Weights of a small GPT-style language model, trained from scratch on English Wikipedia: 8 layers.
MLP neurons of a small language model. Each row is named by its layer, matrix (gate and up: input weights) and neuron, and shows model dimensions 16-207. Each number is 500 + 40 x the weight over its row's rms, rounded and kept within 0 to 999. Numbers have three digits each. A neuron's up and down rows have the sign that makes its largest values positive.
A block is one neuron, or neurons of one layer that tend to fire together. After each block is what it responds to, as a language model described it from the Wikipedia text at the highest values.

L3.gate770:519521521481523485480516519550494491473450472505508438493530447453547484484433453552425483447503554473545594470475461455472501452552525482500546487466462504493481506464469467506436493496462478547560522513493496488485501515569478472492521539520505415457499556513451448541517517508556522497596507462558545526528542536482495503479538424417467522497518482495538508498479493468454395521536549523452495457449583451521438494457513499487539477490516535580508454517464513491536508525492480501542534433512426434479525519598509437444578483492469497462435520446576476517538508545518508471
L3.up770:480492468500385523497502480581479540533557484490481524478491514558534499523497462445495515496543513452565536504501446455481516440534535543532497418491490540505482462539542507495555508538532455562566527417522540523455465480600511423498535400494522565541523545459422480459465533483556480588517508503578518542508481510494503434538505434496473446514497496517518566505511544427497467548594460518550478541472580451417519506484539509453464498427501513539532533500450467508497437509503486530545520527488485486415520538510494488533510606538432522501436499488515541591548504527437565446
L3.gate892:503604533485485502501428489604511535535475486547520493531513488428504568500539496478454495493458492487480494498468580502522510468499562531447496395577497464529459487468464538541449453411432413528535512571548503452487490487518431561532477443456468574509486580528467556473582493509557469529501496510603520514467435486469561455580530499478511461448459432479458530524499504462485469475519545500524539408527508492455547456531515614492563502483527521521410532508498429553569510477491519489493438527592497527476503505532542497500550509545455455490452519443505469530456503514498506509
L3.up892:570520541536501490515495490515467530488519490509454439514522535467543542594468496504515466567447508498501539497525442493516465555429469504522493484504541495520501444540474482492395497475498464498503544498493538454549491464456490551410469475461506552481456548540417421514530489450552450484459484463538459484432482475540509571607488440459519488471496485506527555541534517530464425511437529471497569519516503523475515424415553495516496448523548554537441473549479475471533455533507480456492463374502481475460447490515437465462523499499441461452377518500532492497513514404516531513
L3.gate1350:571448492584412491523510539558426527569551458466514494534532530478474488520534484540478475524458531531566543499479556437484485462437452453519501492470538479518467537511511447552509487512484520588451458515492481517475501534508425490513443472408508544539560529478477441475475498516523460598466468542577548622492409485514519477496520432499492495448569516509482515478484503478537566499515560510498451517458544543528475435562575422533548520502521471492485485525477551571565460446525511496452500517476472457561469512514534522475546475486501500508477461477481474531534505443426501454
L3.up1350:533525491512496465501506514561452487448494478539562480510550509463526461469505539502415498500555503451456562551554511498509449491480446564452519463529547533486541534523555432543539385443471496507580433433546502571529523458497511516550446439495473507498442520547519494531517492540508466524472457486504498556527403503533510452535489472466429508543497517560426516502438466530448507543585479537462478421498466517510474512442461519503497526495474508414494540538456553523573492545534551496498506455566454538531518493509481491549450463493453455507454506393518444491443468461459519477
L3.gate1362:489485478491526456501519515553434540565491486620577439465568461515480507521540508484453505496516476473507480499575451493536503486509480520522531508468527488554418460522526518467517488500476539521508504453552423498485481535506484469445502492524517541571504420599450497472513513482521427533574451576547485548507504482517580582493532517489484548492545499566451520422469538515466515494498484512478422456530545529474507540429475547450470490489531527479479514519453471485492468394581512533503487449408481454500488515516553463540567485493531505534489569415550497465549498560483468466
L3.up1362:435505537493454518444523471528439572516466419527492526555527525435462525531527490519416486484492559493436605480432433459459511508533527515466508495581555537441434451566530465492482474481491524470522482460524487458468517567545494524529539508536413560450430563445524469556503512581534557480467526538476455500530459557525559483544530430586501463494516542440458539499503484545542450528511517504553442513434462501497543480485528491480487430521518479538491501505503524542508450547569508522524469580527496476524446450543548506484479469541501565469529512522469499493534451463574512501
Responds to: Prepositions and verbs that tie a person or group to a role, organization or activity in biographies, e.g. "founder and director of", "involved in", "he founded", "co-wrote".

L4.gate161:502537522549518473513520513527508521505529507488535456588447476522473585501507476480552456516511462557497434565471460474411529490506444452514446541538433485552397508494513538477494524504485479425530528558431470574524471544541444458510498472466489538533448480474506512478555568438440456482480512500543549466479483496407505575467465515440533515463522536491540565531480401559466481455521532607566563512570491475625458562452474509472529501515564531495464459468522504521459474514476533500483511489483365514442551461477514550550546504464479484532562540471527477512563474481500490493
L4.up161:527456447543490509527430488490486466467499512473482430463512367508463515476515486499580471503521498492515482532483432517450545501499490503513542437446495518465498555488503527561457468501509491455505526495488471507500533558432513476508555538502515518406496552526557561464501562481472467479578486473485510547553511481517477523429493513481513507453514523551544462451505450608487541447510540511543463527575458462555442481538508494543530492444457572452536473496544466575458479492507501528513582422492517500455583495538457572561537550505557434556519551448530540510534480525469463547
L4.gate642:526578556433440479544491494437439504548477502531474530558466434433477457484542562493508565510523470532483486566570493523492544469416454533500538534513487468587471486508536506493445444460594535437455468564495503459504558528368426488522546593527543541487448537479502453560441520437542517549456517506541484533521524455474517507522508542537503521548508490540444431393435503558471472469528499505526554605476451535523551529543479499499605509469545389512472488505464431470552533496508520504493489500506564477460466503554498502436474536483599473554440537540564465527545475493433486493
L4.up642:531461464460532495528438463609480509478513454455476429525484532493496522556475476530424527451443493515545458541505479502497528496491519450464438476485544556512456440434495483525581554491533487507465465581566577447525566523480491527464600501580552434497495544515470463508421460518521546503529532523527487492495563480470513531508445491444493513445522453509489466514521548537468506558552521449470501526534469526523452537519478527486431589495572406485428524463441450517560544503532507582476486507560514465475536454543557466502521507446527597514447460565491525538429537464499459449
L4.gate730:575504518497444508460477531523523511517499579522482517582474480470492475519471475532484495471478526509580498586534440498502476496530530475574504469533552574472584478440555451508433490504426532481525544525536582522486553499520470507488462449468483518517582517483424526530482491503493558489523537516578451457513540512445557538488497545489457542535514484551576488522490494563423395583426506502455467503538588575483517598465510434486500505416475427492397502462476481480486547524468476504468463469533504401559482535496550474470560507530488544519510539479490496493392539551471487584
L4.up730:587502548544525472541483615503508446525496549523466432519486466495455493524426520546481578503467496487501554529441549521465548481469515547511501478524439505549531521463500547467433484541505501444519568494548588479475580532572464461481471552484461525525519467459523558544490485446545468463449483488493459505482590491481470450502442466486482464530531468547533409539476461488599462477478456507478507480470459527508536512514498470473492532420509468487490526497486531524488506462545555516523391472485525432482512522446572586475488541500579526489488537503522484503455485513460516572
L4.gate1243:500433432517438525537553430541521400550525590553511531586571424539536510530522521451519453455512497526521448505414501538455641468481564469502539490460489519507588520522513520528580505472396589484499529486531431513535500535434491534543541595585538471422510486489479512518493463526419497485396441493554486470507461544412465479450541450454506532569506501499480469529487526513522547484488536417448497418524475464440508544426528524510527450499484565524453428499476463579533473471559482490457547462470500560468510501558553522569500516553462590499429515466500584450488556538471487498
L4.up1243:485529478555487533523468496468564553521484549509469577488542453458523481560438489525485542575438490539432463508492471491522513472519438465467455468554447511525475448399477489506491494497496530457516484517576491432462488446501563533489504499511476499531540607500456538502476499435477487546414476471591498495470513488507447493482473485472450551533597456520517537466539395615524577460513542412489527526560505478551522502504466516506505517508456505470554475498471480531565491525490502474487518492505579593464482414584549569443530540504499521507491509441523515570498498487417563561
L4.gate1341:466487506481488482470536456483470468486444489541522530511446496482502510513499474561524496431507495510487444468454511516467451410489469474555515510565471536477558539480512466497484434530485463472449502450494459517508580526422460513542502440485512532590590508444492439429599454444487562515467472486572492517534583552555516504513520552472539510497440541513508434568473512505517473524475532508478516422397492570491539485495396539484488551539503545445514455516513502510500451567432452489497476477477527451552520501545433551544477452475485521416501527490471527500520493476457459559
L4.up1341:511517526555504505488505463488465502467451556561495445477469552423509567512468537456519522477481482468532535497408546474434545483492475525462478502466494519463478524494558425499501406584494454449505617536456464432495491521361456458497512537471532595502516565518448482517475445472517448511434528466531463470469510524466479484456477515437564464499536558501495487494509507482522476495567499529485458502495480533468489464540494509480596528529522464488474553385557460527487497492507554484507445452496478411464544446421472493483472479553471447575516487493474533468572461578528576501
L4.gate1365:519493578499477496524448536517551533473462563476515520504513367523549492516468511498490558495416452476512488434436490519559518520545550531529458543516475512508483518566498499478478501522539473464557476499504472479471437484444540517476535491507514506468569479471448532549484597555435524484495529542494524489453514520585540555440521467477481567504517543541435592526545559496583537523545516475532474463466507548461481530475481465438519427464449496475472476546428387493415545489467510435479434515488464480550482489441498488508502481433502502463440586560617503494492455558493537462
L4.up1365:475449509467506499554533450523512491547515523487535524442611565508457600471555514486521539529530471503492516510480502516493509490508509477455512479502575479385531481470501483468568431488459470464547502537464495515514522557484491488529526573455516569435597522493461540504523497487565512452515501460483531456514598442479487597446449506481439448536508460512510489495448458514494547485528507580461508493448464574553586487539509486444453482538499481520432533477509486560480469507495484507459413451438509489574429436493436516513539463476472480552423489466472518469453492468522518506
L4.gate1517:481482495516512520546521458489517460629452556478504475518409454501545470533568534475496442500518540472490475526432542587527511506531531492440460416456493513502521513535570491490488501506534554487511502520562500539523443473390469481530497488445533526383442514553479455464532519478534567463495490503443549496494437630529565521501414400451514488502497524520461538502468555525506456484485546481458529521532478558550426476512543554419496510443517478444620552521579562561457586498454509481506546517555453502500524473445507510492478476514473498480505455535503547584516524524451512513
L4.up1517:498541428474415451525501488501503483516520539507467479459468568466409503528498496485549398475574391552438532497492425481426545496394492480430516537512477438501451444443474514491531553461480494459512521470533457590489502554564478527494525448482551498528489427535506545524500395547527569475520544473475480507559465538512478554536557510511575490476485542458502450570445497554533508523453460501483551470482526411458526542484464454466494472406501567470503501500523539503496491565488511576506502518521505519447539514561511521454535514494536545530547490488470477551507449521510503448
L4.gate1680:494520561511536462503488542459465508500556537489555470499493466496559503455525460521533445503506535502543407511473562501516527506502533561568552542533503590518533463491413533528487532487513486508477538444524496479470425519539515542469575527505558457534529455572410495535468409560553454507598523451496483552508489566448595462540538530468499499444487490545497555471574438558516464522459487493560493530540436515459481533498486464516418555452535533463589506554502493564535483578443466467470486482433485509512464475542556476508553462523526564458533494468513525540465458472520593525
L4.up1680:563503456497492550470496535524483547529461478460500502560546457439511558484490511523466544492505452506489483478582470469484542498509463491535503460539560438534513509529473530524539460496395486533524523529481516490468541474549515524504599488560463473562484553591498488536496406416508552519412481491561518455475475511542489524466484462501492465536506488481475541503478510502467512439564568431488495513406505497512538468459425456495536526519522457457591519443505443481445481459520480563450464525498524505432553510508489514471420500482511539466445533533526548539490566500544502488
Responds to: Opening quotation marks (also dollar signs) that begin a quoted phrase, title or value, e.g. described as: ", calling it a ", "Cfa", $32,813.

L5.gate286:482469530430455452474480452487503485513518531497572447534520442494520512487466527445444546617443478528483436474479507505466481463548510487424487494542513528555476467493520520492510521407490502545516533533482520506497489525499481547420486433491532525476439445514494452546541517501488487422486529533512522427508495550598588519413518493466517471553426483466482473469490530538399504527550551559468557514495494546521507510547480516481565524482515513456496449483524409510528425491493564520460495528456551430528513525400497503527506505466544493492481565521424554510578480507491564470
L5.up286:558488518540540534485536533545494552509544486484512504472575407477464496527493513539490580508523509501540495553553532504555521440508523528492499471481468447478507502408444522484529581518507510477496450562546486454507504516498511495481537509528499501521447489486524519499507429501470495426479473500523485495545571454491485528511485479448509479528517515537491510505470405469448486522468489493472554503497493536532483622541437544447486521513452402513529515516441506477536457512442519464579510517536568474539545517467477516477433489490512478492451533535543522505472547520448454504
L5.gate525:558496468440505524553525424470450572488456515457462481457496499463488523484488474535523518485500420533519565505425506453522491480462504567493513502452524515490608590515563468527526455475532545546493468484558516565530479533504565568514549494505496502551484453477526442602461402509497522430507533466469496545473505494402556498505464477486498466405519498487454514397545470500563486497550549473504487471532451493550540547458476626609540534555517603483517434454478517450535506558481517432502538430447525493444453484478539470469496520560588523519414487478535474457475495461474516485
L5.up525:533528519526495563464430543424440548481495503502522463472508462500485532477468537464504473468537440523524413435478501507469477529478472470494497564457499502579471529494454521518435490534517508474492491443504553502506492452446482470503510498493512501542539442479508504505532533489472539508560484562504506498454490584491543502448515430412482425487477511499426427457512502447496446497476471504497506527494554495432455511516430498528589585464508535577488469454467462514554507398563544516441519524433491500500428529481484506475464443485491511551435472549467481542457428536482449509
Responds to: Opening quote marks, hyphens, spaces and first pieces of split words right after a preposition or article, e.g. indicating "generally, un|attested, co|-write.

L5.gate1143:467557490517503498494464483527442492459449559490510529490452553600561558508501488474525514507453518499478490513574427371460476504547491426532580486441522445496484553527542534505548484535537472519436541581497495530493570443446494562538513448480505512410498516446405507502545529380502495472488468563513492501482539428577519531506488451419495422513531494502541612458530591475394499497484530469608475520456472502476513454476447550511483420463444489552471485472589510508514503504492592489526430494479548505537536527442567499573552512540527445472394532527554501473458451471448578537
L5.up1143:511490489496474457553524464505549506484520491512563511537487564507551498452521460495516440520468463595520465526486520482506437533465484443473486533470494478546518463465565587454579473466445498500491520442483480554447462470440406569482536439497481539415505378495455497494447496479399587545466536547480427514516569468531553574471502454536535451539491525509521525489474646460485455536507499528534462451491524494482519492414448549489501433548577469541527465570520452527509505547509510510514446514531434496522507541499501527468523453500529463483436436518522472515494521466586561513
L5.gate1267:530508442578461453474464493489502565461510497509519532531480574483547533487462467486470458574510559535492421491494496415486461519447475374585519507511476485496494514481553592478539484518535492469399435512488481458468521492451464542444506461552511511477487498515484530533458519471459506453483494557496508522499490565504557554485453452559541508433522507517506479484462537452454438576526502527483447463480506478556530496477468552514453458462466503557534501521553440528466543525484534499520430515492495521487509518496529501536531513545553475475492529532405464503518472515482518551
L5.up1267:535519431489496501523527451443476485501528536533497490511491556469509504515495464497467432525428510505447515466517514449482476550505546477526497497425471555495489476563470558555534492548558467445505453509504565467471471459515535503552547494455578506521491520534471558551456475567588529435456421474432488481500500559533503494436514493509422497464540477492463522517553473557488500501508463456512443450469572533453484532526452495476530548503478472543481512507532505474486490490476508506576480472527509458580441518534529516469476551577527500428567542502509508461594574480457438577
Responds to: Main verbs in narrative and descriptive prose, right after a subject, "to", or "and", often the inflection ending of a split word: wigg-les, threat-ens, holds, performed.

L3.gate98:488473460485495427515494482518458548497511507511496560474509448529444514436491506461513517519605508509523525494474436551499490504437443506513544514504474520474504457471559456413576473498513539456523599502457461543521477517480503521420503539470513522526530537525505449482561485481519561488499494474566455494515427525499584590492425454442494510523446485553473460457455537514521471508457548514478506481482502416450517530513556528460428497430449501363569536516530457496467495508491475506481475443484501472531502477532504570450517483469487451579437497449481517501557499472509547493
L3.up98:449517478458567475442453526466535540442456455516524497521525470510534499486458528447487512581512584492508492493528486517458524481469476498530516458493474542532482432443503494451504466496530509496535551472511473523433459467515521556409467565518607544449521488501506467445491414505564553482538498472550521558451485490440517421445447550499491472489484496505435516468530493508526523512566552516491507504513528449472540509482537472499543486565505451470481555458570488544455530523479483452437523474406504481450513520580477541527576451434465483514517511489485506462522512558539459518
L3.gate333:468467497452543504500477500472446555508570519474577594467472520535503594539488592471485484508492579571524510559445468531499566488553552428515541499522475497573521538485472573528437465531495537481416494440537467497517435415471559467499493470443459446496530486533472563547542510529490580489418522452550551440513559476561538517478618458524545474492458541414473503477482495489584512567528504491414533524483492456490562500488451455437512519460476433445489453498471570534478480500501470552490464458529444473468555456458519514474506547528576497455497544561491463522481520409479498508
L3.up333:478438509452493535480461526544474486511467535505526547463518530517502460490457510511488471496460550527522516534534488540538563509543486468544511537520499486513548473425475568500441524495480541514481431500541403517498441510526446540471526530426547476490434482515514509538504462471488549515478481505527557485475506528478484494504495555483485499502463449485515447447546507552528496498490457497509526502474505466490508575465469475512476499526449458405512543537554457475462489539515532465454439476517495511504575446549512435528539526440508486502466511499477547461484606429524540475
L3.gate1361:545549403474481480485500550491487500529564462472530498440453455423495518431544531503527493523502482535570475567477516519523488485462452499541501464547410509524513465482624500515599453532500516485481488509470493446476491498584455500540530458501489491489485477476508493529539547446488518526468482542554469569551468482545535541516523547534575514522485514421552534494451420471420533567482558516517504510605402465512473432530479479466467463504460532514559479516532496524504519534512496488495493470454513456541599549490442485524506589508445433505500486536540497508522470439604447465
L3.up1361:465518560484492536509520511489530477529535536557512547578478558470491539552482540484435432529526514463463488490521485420557538499549641552544504517493441495591542490526525489521537496544580421458518531577466475508512470520508480451478444571426531520510519584464532524468471486544489483523484486526584475514482528559482502508502486463511544458539509457432488507488528523579488492514568456559504551493445544448552503554495489462469468474482500482492526463481485523472473545532520493512513574452473435491510475453438513453493488514441469525475498513501497486496510484500412466479
L3.gate1442:552422567479397523504493474507491446545512472563505517525483456504446511540536580552486426557528537583517441528417481533482482451472506513529446505532443544526524422490577498540466500487478571403462525526458477550445542499472499483461465443496510536503522476526502542470538543482561507504555550499545571500459602507501520514522518549475502466491435473441471473489514491477477529479487548585493531474539486510541558527541530532429500562521495462482514466473511510544497520493490478426424504535458553478403451469471555496533484451489506512499534519492496445503470483411479483461
L3.up1442:479516525459483543527511487490502445624535446557549532542486401550464534510484439551503401565444491502467446467519539518459444498430500557553523585561472487475576460562476516549498507520529502497507518462503458478436473511462497497456441546451488437503518501488506562556527503480444488492549548498465470534487551525456549541487515500458496494560424555455554534539543498471459512440508547433529482482561492500516506555521455470439478579537506443444496488467476541504473432437510475453510472541479517507470426481498483545548540533484530479554515503483526521437555507492483568458
Responds to: Opening quote marks or brackets that begin a quoted title, name, or passage, often after a paragraph break or open parenthesis, e.g. "That Woman", “Trajan's, [lì.

L4.gate54:482459524501487502438500484455536565475544464506540553549519502447558426518412423471508508539517506514455476526515563377433531564443499491521505471458464482490508535434471501475535444512543475416532484535507484474500512494458465567470518447570585499499499540555465561569519527463510467550530511455547543495530505510494550494466514442464543506451486540547478540482481527501496504535542430456464431484454473465449515507560499554511505427489547532540530465510561460497522512504528480516501448463511525531553561487506541502458509503454470428493484517543497528434419522501460443537
L4.up54:513513462527566460453457477469464541451505503512459492521448568515533470507432516531530491535504439500536474450492521461456471532478506522555515440459456525509519450420456468513473486502486451510457415487533535435490482476501475512593480512444523500484488507494487574525531540467520492561540582490504477456574530560465560529494482520486431526438452515466552496490444565487513458436473552493552400527505502498541523484543538546546521450446454603539522501458510584410476425509514545464514413475497469459545472504508465472526538460523476478440552520555500485448561504465505502519
L4.gate228:550539453566509420478532518506451562548502508528485471512544539553489570503469502489465532484513491563521479573534475493442496507459561492534566473586491483577546521512502512482528469484516493511530452506477514488530514475552486499476526479499465429501461572475447596429533483471415495488532506545459488534547533423519519450488500452480439491512514513600585479517467552562503490418505490530504535456448517427521509529442504566483460493510494549556452555559588495598530538466471504516523507518506445514548492486533483498592457522533490537512465551484464494393543480560471465519
L4.up228:474456480527509456431508493593487510503495505514510459541517547531495506555473476482518506462463502573490502462518432550519487482531498495489518545550542457516475495472437475486445520443516440519495525459533507452493492513534486442541515525460496430517469438493460440486510448468471473579451446544494421530521463481481446558512507530537482472519517497501520496490408516448502442525490539432507565519475519441527508475506425536513451506412517542455484548573526516525557457516508506535548530486463487432526414498503499567440501525464545562516481514492515455570529534568567407473
L4.gate260:555506506550471426537497535516517507535498470542518501401504471481507477504524501525525530510442466600543509521528498491520580505539510463485560472474540489512506549529541527526535473520521539563444475498570524463528523463467438509536482477439513506489532516398549502567452500543504539547560574498555505503460594475566450521520514528491457501536537493504451461482516509474536525573530528515452491513423494527530592497479524459519471531553529525593473459573445558533525597531556460542492467467500484482490397482557502496599525470538471521491428512507506534458484551504547570503
L4.up260:504481527519544514507465530451507520432534611523529482572482472516454553452448480485472505492451515513467581474541500485492489567452467500554550448443521481419562508472532481534439452485563576501477574507488537493509488551536473536524534488471444515460486491526487535495500508533420499494492468484538506606488451461595589499493437531503485525492570458512507504566492538495454515569493524534529511393466518523481499450470510484542520451473533505527547507496529445490531518478492551490518535455522521519464505505451474556525496439566548440453568477472577463516553486457430482485
L4.gate324:487560447475507451574486463540425495510480576491554429499493426460551540467500493528600446481481492447478573523498529459504528540515532512491482426550528520488518443480529539524570464455523499474570503474523539511504488516486443481519483491379478457496482564471522470506542570477432511481557448524551552531489418487470523561620439490495594446507553453537484539507535541451492504515537470497514464463464524459518495509540547475524468515528462539524472462594527484502499461517521547490527500526510523513427524552573575530498465560459501497506533518521548484530514562423471532441
L4.up324:471531489461439472494434488480440556573511595544462541545518454482528489568399474504522464557489555439548491494490519429501471493512480546463492462492529520491519512466476477526514520507525428485488497500519466570510540559482432581492466472520554478500485512511513551542467502449443488547533482524612498530510442494502529485617435511593484549496523449448473526531444558446506459554522477530529442469522479448448512528467503494520507460474493549459501514512489518529501480489507501463540433524516500476522424432505539461588535553493471550461418506521564509549481525477504537513
L4.gate833:480440529507475496496536520575412457483537494474568467490538500516496501482421488526510492465487518533494463563451553475499499483482532482553436462472537463471498506480581495540488491473421475503462471405483480499523414509527483476527494527596418512446527488470428393505449502554551543538435554535525516587568543549449564481549467458506502485539518475481486524471454515494582471532483546563566545458483454490490501497518481471488541426490531528538479495431530505467413475426500509428507476443494464520525485450485520471536512428549398451429461531479562507487522490500500514515
L4.up833:495484484534492468510519504620511453506532500512556461456542466435528521482512531555485436430483584465522462458489537436567484463497587481483534474457498473482538543508533544600498501451517455498510508487490430488534543543573494440473487557508484502506532506511410498442534480494497539533493508464505480522509465501505472446568525495478485525437522488560406508385530519535514482542594502421515494461481497498439480523528552489508580419527477497545498493499549495467502536558532533448423512623511481567535474501525464518593499466465558510492484513520543482560499514456435522475
L4.gate883:513462614583546513543482480510430548487523517494483503464524469520566474540504497577541412465509508512552484489510531506508505524519606542453546518498550513471554560525465442569504465468445465482482516508421487504494418523435442414509442531492509474521483504544503542543536478457459495567533460512531496495502526571479528511552511467455539624458473449532458515519433520481499568543472518446510479507486475434515499553484526445429498471457522509472538453535477502511458451524533569537538504505507431533483438557529501541486558500500543524469436576456484445431544509504513504489
L4.up883:508535521498494524519423493549480506533529502540487484501561520514528510562485434460492572450502549473514447451473544521497460586441448472545542476460525499497531495508485476536460506494448543440555550524488476430515553509589459513555502534544515475555504560533463496580479580475513513491502419487595557526476485497471554496510456559512505489477526532441497491546439587484493462509474520494482406539476548494527524474551485425555444476478470582482523495540483530508428493514565462494536516579486415466484509476513411446500600511506507515469487536522529540568508481471501482512
L4.gate1009:486546392518509521453493463498523540515537566505522498501485513494462496455487539531527571469501506530460553515489518498473508528455481539466509426501491543612407504496567497512506553502534473483516452460536472555535516456468519517446483487518426446498445517430483512517566511521436525468517561468460425507449566511560540562526482517543475424503488476474474499521451520511397593485535513471449569491503544470540490537492439515448532488550531554497423491516491375516546507594500570560494483445527520480524515485430500480501487486523535479443517467431507516464509507533417534498
L4.up1009:480538499552482500474477499427521552494531566458492547472499536544542511502498528518513478435512484492519454414477505502555509576463438474507572465458484448467543498487585565521492482462526559490514521510438473548450511462490474517490487507533485518490433471560573427515475521460507471512467539510578605521524486465490451474568444540402495446425536466456534525507564450510478535431529458530567558497481440508482467469522459467545472513556528550497478443452498527557500476480508562525451430498435465490472501594515584514512503506509502476459501531526468542559493547469444468504
L4.gate1545:482530502573495440482534492528489504467497556576543530520480534520535486524532515523568401493502491501499591500461549487482458501486506483517491512488519532473582459440419562499480486568557531515524434494472551483465592498482462442569483548478476540406482442531504546473442532490501452510535500525522478536606506452449533485445555452514498519500472531544506496511459502494504488465472553515480429448507469554567563535497470554527433477514458511521420525454510517497487483520495517508522468517451496508446472593506542526523512531537553529445511541547512504391426428500479589569
L4.up1545:521506519515425446440509472484435497501543526487546505490524559479480485487443470539594556539475531526540450543476454510443535513528420496506505526509440560422493498498488478483501503550603513469500460506548479503509568462460509527528556474499557453469497507566481493519477508513467440441552456490530535471484501486461534416450536472465530526501538509402486416527478509504521474532493530500498450514503524450545487532508472548541415469504483522519551460565562559444459500511447487502506488525505532542419521473539530472506449533527525546546419572531483581536430531434532551528
Responds to: Main verbs (or their final word-piece) right after a person or ship subject in biographies, e.g. made his debut, took over, stepped down.